From a checkpoint of a small transformer trained on Wikipedia.
Architecture: LayerNorm before each block, rotary positions, no biases in attention or MLP, untied embeddings, attention and MLP in parallel.
MLP neurons of a small language model. Each row is named by its layer, matrix (gate and up: input weights) and neuron, and shows model dimensions 170-340. Each number is 128 + 24 x the weight over its row's rms, rounded and kept within 0 to 255. Numbers have three digits each. A neuron's up and down rows have the sign that makes its largest values positive.
A block is one neuron, or neurons of one layer that tend to fire together. After each block is what it responds to, as a language model described it from the Wikipedia text at the highest values.

L4.gate657:121133154109105139125112091142126150130114141143105106153113133122146079147149152120173126102136065153146111092114112118138088139122160137118154101123112107150122112138145119098100149154107103169179092127107133107121139144136115117108133087110174146157089135119152114147164106159112096118124122130134110099116107139140176132132127145128145159153077127175134111128130139119120125166130121162153142153080155159147122149095148182128164140126169159128105115143117153106107110134147092130133138125168123153129085147156
L4.up657:145110131120161084189153075122125114081183141112129145153070131074142123149175120167130104103147120168118164124112112131134158123110168157111119135103150131114093075131158165119120086132134138154128092132105130122105127088115115142125110133123143167141117120158074111123121144130098120127090174106137115136148122158151150128138115141131150129129117119166164119184116127153151129104155136114136158190108142144140120158135112129121137160142123139146148103134118152135112122112144139124122097145131131130103134114133
Word-start fragments

L14.gate273:135127139134116134148174117130111135136089131140134139111119132115124117119107166117179178132129108099115138160112158116112132077110173096147157130134106129143116116134145110137111136152110126092129111111101144185154141111124059164178116104131120146140114120155130129190152147087130119185115148106125109126108113126136132134161102122109091077113063128164133129128113124081114137107166144175130141186113140114149099143110110129099123147135181169149134130125135107144124101134097128114145134134140123107135132117133
L14.up273:143113098100130151092126152121151140127129138147089096140128130117098118137143137113151092109098073115115081068127172137112120125142124064121120162126163099122140149117128124129114103076114149125154127131107144130200107124194127122173107105061156129086149147139118156131165144154155164113112144122158119137105154125105132100141167117135177188079101106120109107185111106173111121154141175150102146167120113137149183148118111139109102131153112119120116106132160131092117133136139160126105087157147134146167119089205
L14.gate336:124123176157152096127094154088118152118106095095148121142118143097150171137104115103151107088103131140124141163133143099124109122079124101140133121149130142139107084136146095127157127162143127108104080144113120128161157129166137116172142130102115140145140145163141130093163141108150106136097141158118143168093113115130162106118145072141115134077104137144073082157111118114167159136119144117082142124124131117120133130124159084114111146139149105147117113114196116114104099142092150127132109090154139119132148141130
L14.up336:096090092086134086134146112117138137148153145133146143122106150117132154116144118139138120121140084110130164124170139107107164096071125159139124144142125116152135176119137127129122128139151144120152165122096138116161137091126120137108105129141100116147130095139108160146141152086112159112067138118141143146101135090117131112104108072106116105122169145165105131167079159103125112114143173119122097131120092123132144158129128115145107176096150177112123138113158131156147118143143129144102160058173177158135121133111
L14.gate414:094118150119117130111160117152101130131124133128138101160106095153110166138125125147103117081100123121093105170079104072117130149117139115144103162128086109165121130102157098120099085095127113170130174128118105114137149154142142107149170146142152150131095103140153127117133089093142122116097133154130134101094155137129113117125151174089147139134139140140118106142125149138114131107099150108096153146114139093157135113141132176130116144116108154134101129096115128108117099102140127137105110107136134113108143156114
L14.up414:147115112168115132167143153118153141128147136122087101136143128164120140132122134106135126136114092119106122154137118146132110141113122157137092167145117147137115135166156076101084134174116161125133112121151134144138166143151147104135139138131113131072092157138124136100178109171125154141160174135122146112090101141107118082179144144101168139110166123155175160108146086133113102118123166128128108110109121125174148150136121128179075158122082149110120132076144158123119137161164115156136147106106096153120120130141
L14.gate717:085116082113114122122101092147104166162103139117148154118146138086146145177116106185156123089159139146117171153143149126104157113158140116098169151098141111139145111099164135084122134118126132112148093149121121107159156103106106169159124104141145134115152161141139144125146146180138128105116142151134128085090138112099115101158128095160152138146099118113133089144114145130144154144125115142132135116123123145163115140112122145124144157143162140139136148133112135114121082167147108127160096112061147137155158123172
L14.up717:134153127117124127131102125126115169137114129124133147126161124144173155124109089101125141069155148165118132151150137165101138125115158123097117184085102077151107113132144074150133082144145137127152117155129163091135135115128099157110131150138160097176159138165098167142101182107109166126067135123131093139086125118131116116176124119106121150119115084133168139122084127150116096139162152148129150159108164122135138099167116145154134105108160132119112110113141138160128107148094146150216134149096150130148165129155
L14.gate844:111127057106139112154118142174163151095129144153108082102103097106155175127144097194165117115104109157135133159144109126106092142125117136133083137151115160190146116141165140082098132137104155145112063131147142144126174138166148142176110140125117083118103171099092089144110119130164128104179148123159116132149139125081087103142137171117131140094082173114120099121113120164134095160125107144121149125088125132132133113153083088105090145161139120165168099100121152142126164125100111137127097163165131118072172118135
L14.up844:120119112168123127168130114111096102109117110132120078124170107097164169161152115180128119112179130153165137151144177101115145119147163112134136136150169100130143088148134095134094142149112133094123120110103116102152145110126128145114120154121130103179096121147139145153137125120148096086143152124128134115152141129125150115173109088110150125141133117117097087156170119158112073128128110117125149122120153154116160124132172104174107105103124118120152097078128125146102142149127134124101116097102136105150141102069
L14.gate898:141070142061157130117092190131110149137116151149126104112103093118148120118108074095104117115142093154134106148126115133136073146141126142124102142093076126135125081111119128143125139104157102145112149143096114158127155138122138127169137118141122116107105123142114134147081172129111086145086100160131168082095132160109128143121123121142119165162125151130059102100142164141150132120143173123115120117138157147158136124122138161100085160162116128092133135110077114127130156158115137160126132105134125125092136113140
L14.up898:105117122106129108112118141120152104143168095123150107149130138161096164161129141110124111111129118143101135093091101162070096130138141129200151145102105120111087169132076134147147155144170110137103138136111147104132140137147111127114079159187120131097160151153151121138166130127131138120115156145119154124135116139124176186121085123111159124141151149101113155099172121138111176115110112149131138100127129137137137156096120123133156141147112155144114134166155128108172127115107159113122124121143130151150136083106
L14.gate1068:149136128132150106135145144164117114137120097135152096166135117077135134117128102182064135106119145160140089149139143119143152100150091124152157153116109147190144143128165098083095113153124128126142086149146066160155171093114097092169144163148130116125123134124142134146112109141109144138138169148112094166110127152150142117116114071137084112162082147100136137165119150163146141132147112111145158166109151116138153126109128146136141154114091151080119133156101114123097103175085120110117105141150122117131147138135
L14.up1068:109149149110146123103122122122083161147082137132137115103115121138117114148148137149131150073155096124118140171122120073086120128171119084118085176069155153151108138104153077149077097161111129146173100159120141135153149131100139116124103137147136131118084123106141166123112196112136152112130158128136147163082147167104137144147095126104094143121143141126143101137109136107129160168186109095088120107164147101140134098126092173139132147099121135145121120097108125094103093098163136100179063140117126133122132105101
L14.gate1090:130179111093146134125155130135187166136130088076142075125149160120098111117121128130092120151142098144162132111096127148173110131151156082155142086117140124166148143087127103117136115120124143099170091136107131139125158135136198110116155121168120094124051107107090125141143150131114119080069141129146139093137134145157077120111134142135167161163128110130164132120154108184146119133098139122156123133100158134166114099139134159104159140069131121095139157112121134161147131128113115122103118181090115113104113153146
L14.up1090:092188107104137102095125139128130166151122154143122148121138162081129105084129103113120152154174144166146144145095109141129160132152115099115140090084117125095133147104109108118086125110158136111114116133160109145128121133130124154102197152151120176115132114106098115164146125115133108164125120117146113135093159181128104094103115123140107141158144114122104114167135144127128102156161095109129138122165147120161165127107146118127122094145138116112123108202104150113101146117159140168101186113135086103109114137135
Word-initial H token

L14.gate147:134143142133097103113111165113139141098116129155093104092119101107137145110142137149108157148166140127128136110127115102132137133119096076101175117105144062138108136115123129139139100148133163111161090122114120142123126114117080127102108093140158138125177119112126132112053133105144122161135135109160124094082120133138120090090124144115095119088129125136145163118157132132111129134151103126136129124097093140133118128121158176108125130205125136126143149118162101138148097143115093127138120112146159092103133138161
L14.up147:103145170138154154125114125141121142112114161119122131128114122119152118122084132142151114153120128097094121121148101115148077137108088118116169080101071121157138140169120144159148086127112092122142163159151088132150100156139160111151093109163105113122124126116160098166115132097126156125102172205150078118124116125156128117117122108127103132163077153167077121130176150127137168100150114144113106119086110134099097139061155105129155125158078138119130133137122112131110079111082125136134141111175146124115107134119
L14.gate188:141119103127160111165159113128128152141136154158096121135153110136133141125083170095132108089134105137108124150119120125129158168152170134126111150135127127114154136125112107108119121138080113146094111151110123118113148114156149123163112117123099133088185173115118166132113143115106084128154080128160142149136071111157154139117177128151133131093147165126151067132154095123099109097071078136128136169123166099131170084103141082080121083135145127163145128121174150118153082158140140099124116131126146167062110127109
L14.up188:165141133139146149158145149170099123141134135147101141074132123106139117144111124101113075124136148144137125163115113136103142128131174149126124150108122165078126129128131104132099096149075111115131125201067129102133118147091100138176133145144160137108198185116143097106121122107113145129191128140163149188123120140110152175116116082118121145133130147118122093183154096112163144154116152161113134141126132135102173155096142122104144123111139174112132095109124179110157129133143129153109150123150156120117106157190
L14.gate521:102148122114150169108108147111149106106129133107097080130139091076139114132155148140125100118101123148115094167145111139102168147149118093101092165162125100082166124125143124132105126144133132098102122132120118064122165127124122117130141131147135126150128117143113127167108144117130111134134115171128144127111144128088120139123106159152153144156126173131143164154130123120149131165118118130143124129113124071135113128144131120123112093122121180182139156113140168068094112117136148154113118068139090125136112131099
L14.up521:090118112110164121098173143145122134135137182117079150144096126094103153134155122123173133131176137124118122132125126121144124157124140117101116145147112140158097149129143104153150096145160115146108153114147111093140129141147079151110119118101148119129174130112083120128134116069162111120140128131114140131143107147152131118153149156143109096118127117117098135094127092111141153152105128130108121158120141125145141136080161112121124043120146119131146154122152143092159136144170131124119138123147120124107150106149
L14.gate538:143139106130108131113090127189126158134136163126112129102138088144121165137140092142132103087115142127109122146150125134122145145143134142122116160137149146129179154135063101141158121138127122111134163148127126112128137124164162184128144081108108168133128111096119125116131201138101134156124133110087148158069119097138133125119148140137142179131111132170121142110156142101110076128120098114132094128142141131121154101138147137096130092103153148139115111136133126114123095093160146108136123158136146104133122153143
L14.up538:139103125158161089095126145155123120126129137129126112155103083135119138131123121101157102148118117146109152080069099149109181141155176097125105162171112108127154128156111156132146180125111137118096166140145111148158147173096134091132118097129121139175133159051140134106091142180159121142099131142095161098117120158151156123142086135167152095113128144125109125105147180134102157156147130092172100188131161101137112101141124121128167114119133095149139102144090181126087132083173099153173171137171113153145109140102
L14.gate743:164133103112104104142123184089138093139162134142079141127124141121099106143107143153109156059098134105155111135120115159082165137134150147115101167138121103129152126167132140138113147120110143095122133131127136115075115150104145149153139110105138165130124127155099095146124108095142124141127114157161153118118081130125130163086135102119118061114080179145134157158139125165094134137091169156126139137115128141136112095141096109115126115128128186172155167132122148130133116141158151113119147095134128163101130142153
L14.up743:141124138147163170105105164124105116137124152137119124176143136105164158077098103136159133140124114122104124112160136118099121113146155151139125145143102115123098131166150153138118093166154126125123128116144130136117085124137111125177171078120131152135120145112125118129145128139084112120111131156151124135103096107126156110113113083155139147126093149118120088160149083129133119148136128106146157141139138135111154119093105125102108045125112177181134114087102124131153129152151116105171123128120138142137100151089
L14.gate761:142146155138133159152104136127147141113080144122096117113137122104087108160135138128193132127130130151148125113135177142094126105118139137106156142121095144172146122110156095116100120097152169117111089150100125111079157114132132164128136102121121154060142117116115114108117149126109121119116132174157171139138137151143115090078146085115099126120133141175111130169108115143130133104110119118132094115103089151155130150108151125131074112154127135108134126139112091119180092116178151084095128100098085136156110132150
L14.up761:109136148147120116094113139099101162111132099117091176134146130103102138105063110153142114142150087114137127133114119136159109111151099123135152139181146113147153128118152093134116087118124101103112110134113147104114112170118128175120112138126134112120100146122133111149154134116120166142143134138130145109154159146129076110125093138153092144104135112114097127168118111135093149165116121151103088113129123127145135140151184163116124103141134120138142112112168138135090148094162096104105147119153128116150141134103
L14.gate1029:134167142145116120148098157145146136164120130159091114159132108097116142109103136103134151146102120121091133157131135121147155128141098190125120115167069102123113091098139150156154140117163127143132135151097105160122126138114117113155148153111106157090117106072125117152096116133120145137163200105111111139113141118140173141144125097078114100097137163106120190152172148112142142077162137166107170129135104122078096157151144136129153095108084133175118133161073119153139130133137103120126139075186091123122106160120
L14.up1029:147162123068164127114097161139147127165139120121140151201144162104150105152144101137126161099120112099124125151172108103113124137085178158175136094164139142126114138099120108111123135113153099141151121137114092148122129113155128102117171128148072149129123112113136146108108148150110142129119163155176156144107092112115116094121158146094124100085112161153158124162180138135145147097160118091117088117170137164120111132120114138107103105102107131144143139156100114111127143083121140131126138130127158112129085154051
L14.gate1181:119110115103120118146072164113113179159125071125162143115124111139098112145106150122115116148132124148093121095109111117154153164167122133127125118131135116122103122118108080145135113111136123158185147082093165132118138146091128130161144139127150141102081111136150135139106160165122111118107123130091113127128140146121155102100115116130136054090136127116142142104100116107109114122099124148155088130200119123086153161131116096140141128115179096121143096120129149131163136141130113157124113103145115164177146103131
L14.up1181:156165138124120141171084148128136161124100129144105119143106148136131126165121165123127126114153181153129152159077114131113123133143112121163132117167139117173113072165117103134108105147138130130061126123109124141148147164139158100141167111155137089142125163123156127131083112125113122129158124131108100148121114119179135109147177145148154154099141139177123055100099136129105150128132166164145144130147125159119116140137150118147127111152154167175158128128140118217129141129149153128152117114145147138125129118141
Sports results and records

L4.gate1015:112150103139111117158111125129134102151114071129126147095081131148110150125129148183133161090149134163148103120128110113114119127107103160155118149142085107153110110132108121141143147185163123121154088093105127123098117159157112110146122150127119136073117127151147125115120077129117122133147151135100128099188165116149112133112130160174154130088167147150125171171124139073158149097156092176134110109125109129116128155152127122098150110154143134180114122122107149115139084148100172064134133135181107161133121117119
L4.up1015:127114150140087121105148125136135132098135103184136097108128121146099114144100127131112140142111119114105163136111119114118123152090108144125164151144138112104130131134138109146101135121127106095120127132136135159095115140105135123124107096112150153091059140117114127147141166178143130162120117112104094138137138172157143164121145120180124129173121111110137163139135104129104125114104153112123068100110145128119134126150151158116122135083132105077135135123103121132135126163137100175105131095109117109109134122135
Sports stats and word completions